Weights of a small GPT-style language model, trained from scratch on English Wikipedia.
Size: width 512, MLP 1024 SwiGLU, 37.2M parameters.
Training: a variant of Adam for these matrices, 901M tokens.
MLP neurons of a small language model. Each row is named by its layer, matrix (gate and up: input weights) and neuron, and shows model dimensions 341-511. Each number is 128 + 32 x the weight over its row's rms, rounded and kept within 0 to 255. Numbers have three digits each. A neuron's up and down rows have the sign that makes its largest values positive.
A block is one neuron, or neurons of one layer that tend to fire together. Before each block is what it responds to, as a language model described it from the Wikipedia text at the highest values.

Surname or name-part starts. Opening pieces of name parts after a first name or initial, mostly surnames in lists and tables, e.g. Ferr(anti), Qu(ideau), Go(old), or a hyphen/quote (Jean-Louis, Alfredo "Steve").
L5.gate424:119160103136075148086167168122122132109123101145122165140129141122168112072130121170143161085187123110164127174125134104180091113187152096118121108094165106173136092221099089129155098173098110060168131110184081124137136127153166162174094070151117095127144093166085104156103134147131077083119128095126070135148125111112172105087148160130150142118112183136113137164125139133115135159161128093080145098100093131161104176121140142098124107180161105085185142117152103148102102190140180125083121095149202113148142089096
L5.up424:084091098129150183155147143119107111129139139142106063136155046145130086193138106129114146058151122060074129160126121074144093110121091106159155088132134181177125104130138089114092177131148176161126162152131105131153156068178097156127176121152141061115129149151083033120193079073121139097069113185133131150138114140202150060175142159110121163085137132134148132142151112110138132121142095171161110127166126080157123186184134092139108202081119107066123125170135147144065166127088122124133157108072125122151119131167

Stats-table cell separators. Pipe separators and zero cells in Wikipedia stats tables such as football apps/goals, league standings and election votes; weakly, mid-word pieces of rare names (Se-y-chellois).
L3.gate220:120135115071132214151168131092133111181123140140110076115115143149128194132143148095091104104145187145058150162135076107100113129121121148163143135148094156130126177121108141096183141139195140163157132198168125151165112055098195144138202080073113082123109162122122108084149076148103153135124082135131128111113141087105077090210114107117123154126111068133114139115112065111092168164107147113095190099130120115135113126152142105126127114177038110143116167079163166139133125107185114120106093114132104180099084181165
L3.up220:182107142172111077141110121142121134120139181113155121194120156114134132082123182098113162118145110097126087143148092083136084133100144097141124155105151177132112108140094135121117101153115113106078150069174110126196133116141091116133139136083089148099089139122127124164096124128183137100093138143154115119086115072132113132122131136181114094145134064127090132115120176098156115127106084101152143150098193124089095115154075149120118085116138147141056085066157117171120121137130102156120125119158089105202128136136
L3.gate358:120114112175090118101095153126099072154128099132121087136131148113174177136085102107144062162094182104163136153175133089170151162107128117104156142152118123114067157204094131181137133094134088180112148157152124126159155105115168133169104096048129159192089197133100092108104159174176158125166113139121117151126156072176105128124154066113085191177112132094125165095166116127093154131108148106099193141068189128113134095119067089110146150099059113147109063120143150137095107109081073136094106140164100171099112156112
L3.up358:120104095117108155152086114125143160195089101180158149122121082121129107141145109119095116148087158099174102084053133074111158123158135131165141093139146165182136154141156149091100109127172104189165096177123180151151121107072104149102095089111089071114138158139129124138190141199157133130167107095178099106074150114088112202191139147138141116107144117161133142113121148151204123075120068091123181123110110137152134083141068170146131089108163121124115111141140129154187147121056144175125171173145128167168142131144
L3.gate360:095162151128135126085139112146130083149203155200101089106120149113146150105162134165098130131160136199166164172067115157139109126123128117131129161113091095095053119115090134126182170142158098152121144142197219128150151120111128137145125083085070176106100183138135106111105110087154127172103073121098107191111081189132162152127153117158162143120107155170127155129175172123169176104084117090093122135090152184091135174082161088124125097099128144172086113082107167090115131146081171099068114200050137134153096153136
L3.up360:153107143114112108096096136148174186109110143151070103164114147108151122091166172071102124124114104169132167158103134106158081118171080108151136114144115160089159131179089088120089140136082148193105111069074168072114114108098121157113132140148141119186123140160126137106160089173093125088135118122128096092140147142073173139134112121168153078092163123051148146106149092159191138147132144107161131149164109184133138105156113153128059123150128141116125076112184099122150100129104135093107088173117124105121181122133
L3.gate484:132203124152073099139104124198149092080103151182109123138083104032144127144134091126140092119151147154147129102073112068141125186120114052159118178112199167098141148163116132155098146105143113126121127133153136108141127206158130131137091166089137192133102168107155133125098129158115087144122109137185117115100173174095174160144092092146104103160095137148173197116125165061101112093090100052155118181094164133118103142196071166115164143097057154125163066155129111150178140134092129127124072140075126096108055132136
L3.up484:186154086141115134136144205131132102122123127087092077131152120122107151149134170145134118100152199118116179082133111123150167098096153104151094146114120159107141086149170118119097086155119090171142167122155095150114160141101186125141085151146103153097127131099121077089147118165137175189102128130145115132105135132105123117153168075157154148124167163099214153035123092115164120159126085159128105180071132103119157114139162129102144095094160132175112091129146098183157092096102104080106149219085098155069117144086

Inside proper names. Pieces partway through multi-part proper names, mostly surname starts or initials after a first name, as in Jean No(uvel), Hernán-de-z, Joachim B.
L6.gate300:150097191102103150130095107160152192139132125086103048128119158067143091128113109108100144153089171109170195133087114117184146156128168161196134150114100102176156148164171128143109111118127101136173155085154114116127122136121141118122151112146113110130137190181048207135132083116214096146095146138098107122145126127131108104173100124130137129189099070128152133127127098118116136158111075072156120115150162146173098151052204128103142110066059155033078130152136154138164120190102075145077162103137128121101154120137
L6.up300:122064119165104117147166158102118140059162061126116139138109091147194140047098088151130172118100124111138139136155163119106139156112121142143139098120093138198052157120100108064177184138137126068135144116203111122161095151136131114131103113052097104097155130094134121134131141072105157121127135083145161131085126115102094088163155138114125107147129174135136187166112126161146165190156127160053153122129120086166110132094136146086142122094179109067083097121061097135168112095140104110165147122133155115118162169099
L6.gate523:072084120120140155094192130088151108170122123124139126094129086132146062104112164157085131093140121127179085143097180127104144116125111134138128096194113136209090137112148117207096179106184133058205162098155104115098175180121112090124119136162137129147136176177062124183140100095104098045135105107134151083145124118137152075172095147095114102090064143204185158132119160143072148140103027099165094127195173144166116164127127073118135113079190144111106145159055122156079112144138177124137131148083125145078152103117
L6.up523:099126164140140130098134129128151169108130142103121144071160139173146158131172110140107096135146035168164125079176167105104106147097106114066149104095091135135133170164149107126115110108154156080095141141176069171148106093190114126111095104091079135147176135071115086078087074121101124147130127153153098077109113110174124131101166138170095071141144079156141079148143129178104181084108095141144132084138118093103102158068103098139157083161078076110121148141100171136112125128107173094121135148095171148121184127134
L6.gate527:091109099159084185088212110163084110146169114144117136082121093113080137117129154193114103091186078081155157209078080080079067196066161120164131114082110126159102146100103133190179138098157159095114112157201081136148103129113125152057123131135086119147131168210104197111149132111114113110074134098108044109144147140147123158098156207156157057109071097163138104132084139121172127138114156107135127088102127113125150121106147073099164077099170092160124159088107128154149142094106143125122131173064176169088146109075
L6.up527:089160130167093056164138151105110107102165175107123139127169049068130156128148129121132117155112120134157121087114155091089145143115119135131115161116164152196118165130169099068081132064173133090188166149084107119141134155099091129108117145137119143122096148135115170137193124100115153093183100146109144180135137157116217122160124120120094194158095157092127145129198146110119167105132180089183049103131086129136174200111118181152107084123116112112172172150168162124120149136091149138125143101098156167110143049133
L6.gate765:091079067115067155068225108096159185156138117113054134152095125172120082130088122176118134138139109105148152182119079140122133101134097152146086087171074143198116182167158112174153133076116136120118104134151161136143167079128111182136118143136170109138126207152075118105075156204136082137118110108103139118138132114155142150180157118104149172101120178153230156157108113166113129113152105156176104144152147140135127161120150139081154118137113135086079069083096149134110144142169173093091140143142102125078195060095
L6.up765:166166122132107122155098111185157125162172073116070136075138114152092114206132093170155096162140056168141097127132105143154108154148157072191124147106140128088109108125110089096116144158055179195118113156174081173122138202188073120078106136101137109108084126127102135086167098118060124150079135104091110122137175088139145099091120130172167131167133138147111102163168116112089164146096122100109085146162109164106149164114121111183105204097093133097104153126167149178134119159144088130106144132123124106107136117162

Mid-row table separators. Pipe or semicolon separators inside sports and election statistics tables, mostly after a number like 0 or 25; also predictable mid-word pieces (Wiki-ped-ia, Strat-oca-ster, sat-elli-te).
L6.gate626:077085153082112130195162138110112087091170130225146141172157110185111136081088179158151124118115136086128146133142124137102122140124149116172140075117082179158133160142159133167128143111123166065152117140139110159087152113076130145124119144109154105111096133103103120120075135120096095140171115151077057111129101128159139132159188101164139155077082137184149151181098135081156153146197115097162157111111105097139138119100125189145144132104112149156142147104113150141096122093153120061139094161075159139113108118094
L6.up626:124186159166133177103138123180134147092078086171170144161043136091052042089153132144141131118148160117105138155120120144109177110104140086146173162174160145102147137126110184164158168107112104187116098108059176148077198165141071109056100134145140125120126154120110147123137148168126147154128110183097090157106177160134107108144122158129080133157124105123131127156095103182160137151143108130104149173101121174135137151096142150098091141111073129066151170150177139171141163141120194115132120098140157084092117140128
L6.gate760:135153124153141180136166112107171147103137161137128116168128118163154132116141128101141091157082156109105146148148107087136159142120089142192144100191096127138158112190188137147185098121136109195127146133152098176135207121111133136154110152166117113111137111149125077136129115108076120100188172125134093165125157125100148165173194112167097051161117140119125151143092096155147104189093101052118122115131140123122097112076106088140102089154091123084078129068199135147123122040145139147120116084116140122111059150087
L6.up760:060167139131128130131091067180123176138086131111114090151073122067102202074178128129140122146132190120118148089170111195162140130128105125157155143072164065155138142118151156093167154105095120119191180104164101123080128112140166134157134101092078128099054113164146104122151171157185111126142165209075120134174146140181129146106168161126115109084098150106118181125128095180161132142113161157082178146110075083120108182102103104130119102156134158135084127142150091142128157124137078082148208117118164128145140105114
L6.gate928:141106146190122078170106160137141057139120109172079109157172084118181172071140120160092149107202132118164115161148149121151127127113169054150084127166147144097106212078113147111100218121109120127108132118163097145166171105117122150144149143119108080123114110122165093124143104128136117128138167076106140169072138127174128187083133134185146118125128129126164152127109116096131113072161154099130173127146155112115063162122184123132081135095125223113114150145126128150153125092081139117151143165094116101124093197085
L6.up928:123144109118068158137091098102119139121152135163105134109202099093116175139120085165130080127147121104105099109131127094157100114100075121068134144162120189157132134119094123137123087157165181163038124189123197135133058143160152129153111090089118089132186148122141159112095174147167095093118138165095133140136093124127146125147144087133116160156167074105130165147116153161100138153112188145135118146141106122127122047084112134101171169130094099185159149070081177069109102196117124090079090167107096090132108064172
L6.gate999:098179151155122171144132178129146114131119139157119107119106087128142111109154164137114108095138120114188152127098113186124138127098119143136187154153106181050138134124094153112142163126149136177110100153162177121123138103089124150087153092138127111101122172178116090169118099169090082133132075140090110126078076156109142134162108135150129145123082122141161154118173137109106117130082165202139182140149103109172086140069155146110174092099116190185142099092151193141103135151054224068107135124083126111145129052150
L6.up999:072179142110048141190117170080110103157084160124183182152080092134167125161139091150135158107124076153172146167134145146118116134127109150198094138153089104109117137180109181096146129136112170158083153089136177124071120062078124186119133116173063102111103133128168097143205134178081103196109133147138119158157153119089093114112155116139168146138040156116129137084079154105125143176063156140097155158138140096144123135085157076101170147148083169160170055059097163087123166154047141146158160088085064078134111138141

Mid-word name pieces. Word-piece tokens inside proper names, mostly the second piece of a first name or surname in lists and tables, e.g. Os-car, J-en-kins, G-ary.
L3.gate87:070082104156120113176183123133116179107183133135128174111115099124143175135155136155112093152147176164151131118164079080067159130110123119152162106124145120163117083106120100117101117089126094107093135092130150132169129164052148093134147102106092099152169128107089084110137110144155139149123142143171160112158112221118158120160105137203111105121131204102179125145117120113132130172120135145100156156100131095148138118121103077130146083078143067096104117162161129153130095157171065037153096115096159163088149152127
L3.up87:071129104085155170152136150153152163130130124111073152120125149173158106079165078157149152156149091118148133223122089108112112113192160135121101101194094115172125100092146104110082155118123145077147136078145155089149136143096162113187056100157063146140170129175103125112105137122108152153059120109116129134124120169083199091073108153141078088120151154157085064127143149194172094126086082170141150111141126096180122117068147165083160101101185127063109090125163186170107140150125125075149094139097226155140109130140
L3.gate200:056086090168113139071172152120096133090147131149130146153101150141128093072142141189144173144160159139176118132064131178135127146138127126142114137133119152139082111130139121088132192127106149136133161105152186120098183144136147124159101157135159174108070129126071053065143112093134105111144112191147102087132133199104109144118116137197112111124124125199205147110145116093094124137128097091097084151093152144165106137161071144095116115145164141122094059127102193158123136165168213039185166135046124147098091174169
L3.up200:161028178163086072078102158064136153141144121122082109127105114105123110154121164091094149100111177139114101161173158113161169112109102128121113152167118119091151171101122086125100159117157107130093100134184088134104155086082051101159152145137112119106143108153123112105136129087137135078104103080145170147111138115077072146115143080129174109115093136126110145108071136052110151136138090133113160124144115185085155133143201091052106087108122145054136084124130104136094113113169132161131127149124136126155154118117
L3.gate513:120149106119122167141179061113192124190139138105152129146094097104162081148159160177103107110125135162150148160105111114068206128143111196178158123129092122078097131115162118157166154123140101139168117119193143129181140116147083106128105152151116103172127154189111121132086148126182129055140119091207115084129130220071085156154055165136122065103108162142135126130111109121158111170138103107088183113098123141137125106097067073133132079153137139112088193090136148150128094142131127115157084107124137120103149102158
L3.up513:038109145170131154077171135128116149172165136129191127136090155136123119065175096180095193159115144147169125149120129146144113087121128157169120140140106150125112129084146116153109098130131146100177155105126157113127115102110058086112075179168078123133138107156139063083118165112137178099074113140231121113113157145097182072117099136108149089090134152116105146133106126158172125148117125099116124116078099121136114141044137074128080081131104094156092098133099119133189124106181112122139097166142124199071099175112
L3.gate609:102094193106093123083138158148102143070182113127103162084119154140129141091191124166093169194154171123217119128117048093121103157090151185134111140137113097149132150148132140101120117113148160162122108183182123083194137160138068121103103140153164101186048168153136133095133154184135107109076130110154115169133108167090169123160108120183169123131125133165148178143131149125125153094168127133125152191113139102219148153088115159104089100130064114094120140134154111187112122155103134098154098135110118128042097105142
L3.up609:143052104151152112165192160164150109160195130177086198080124141128195120161118157109103112082155093147165177098111090198113134179093118147173145100127133123108143137056086071141123114133128148136172106079174097156143135146082144134131054117086090162120160114129137065132125097151104152102161175141173132115147178130105132139146136149148105087111048125123180100123143099086157069164122170117121122119176168181102119165083135098088128117133158132042083143076132044108178171146109117108138111178104145194169148131112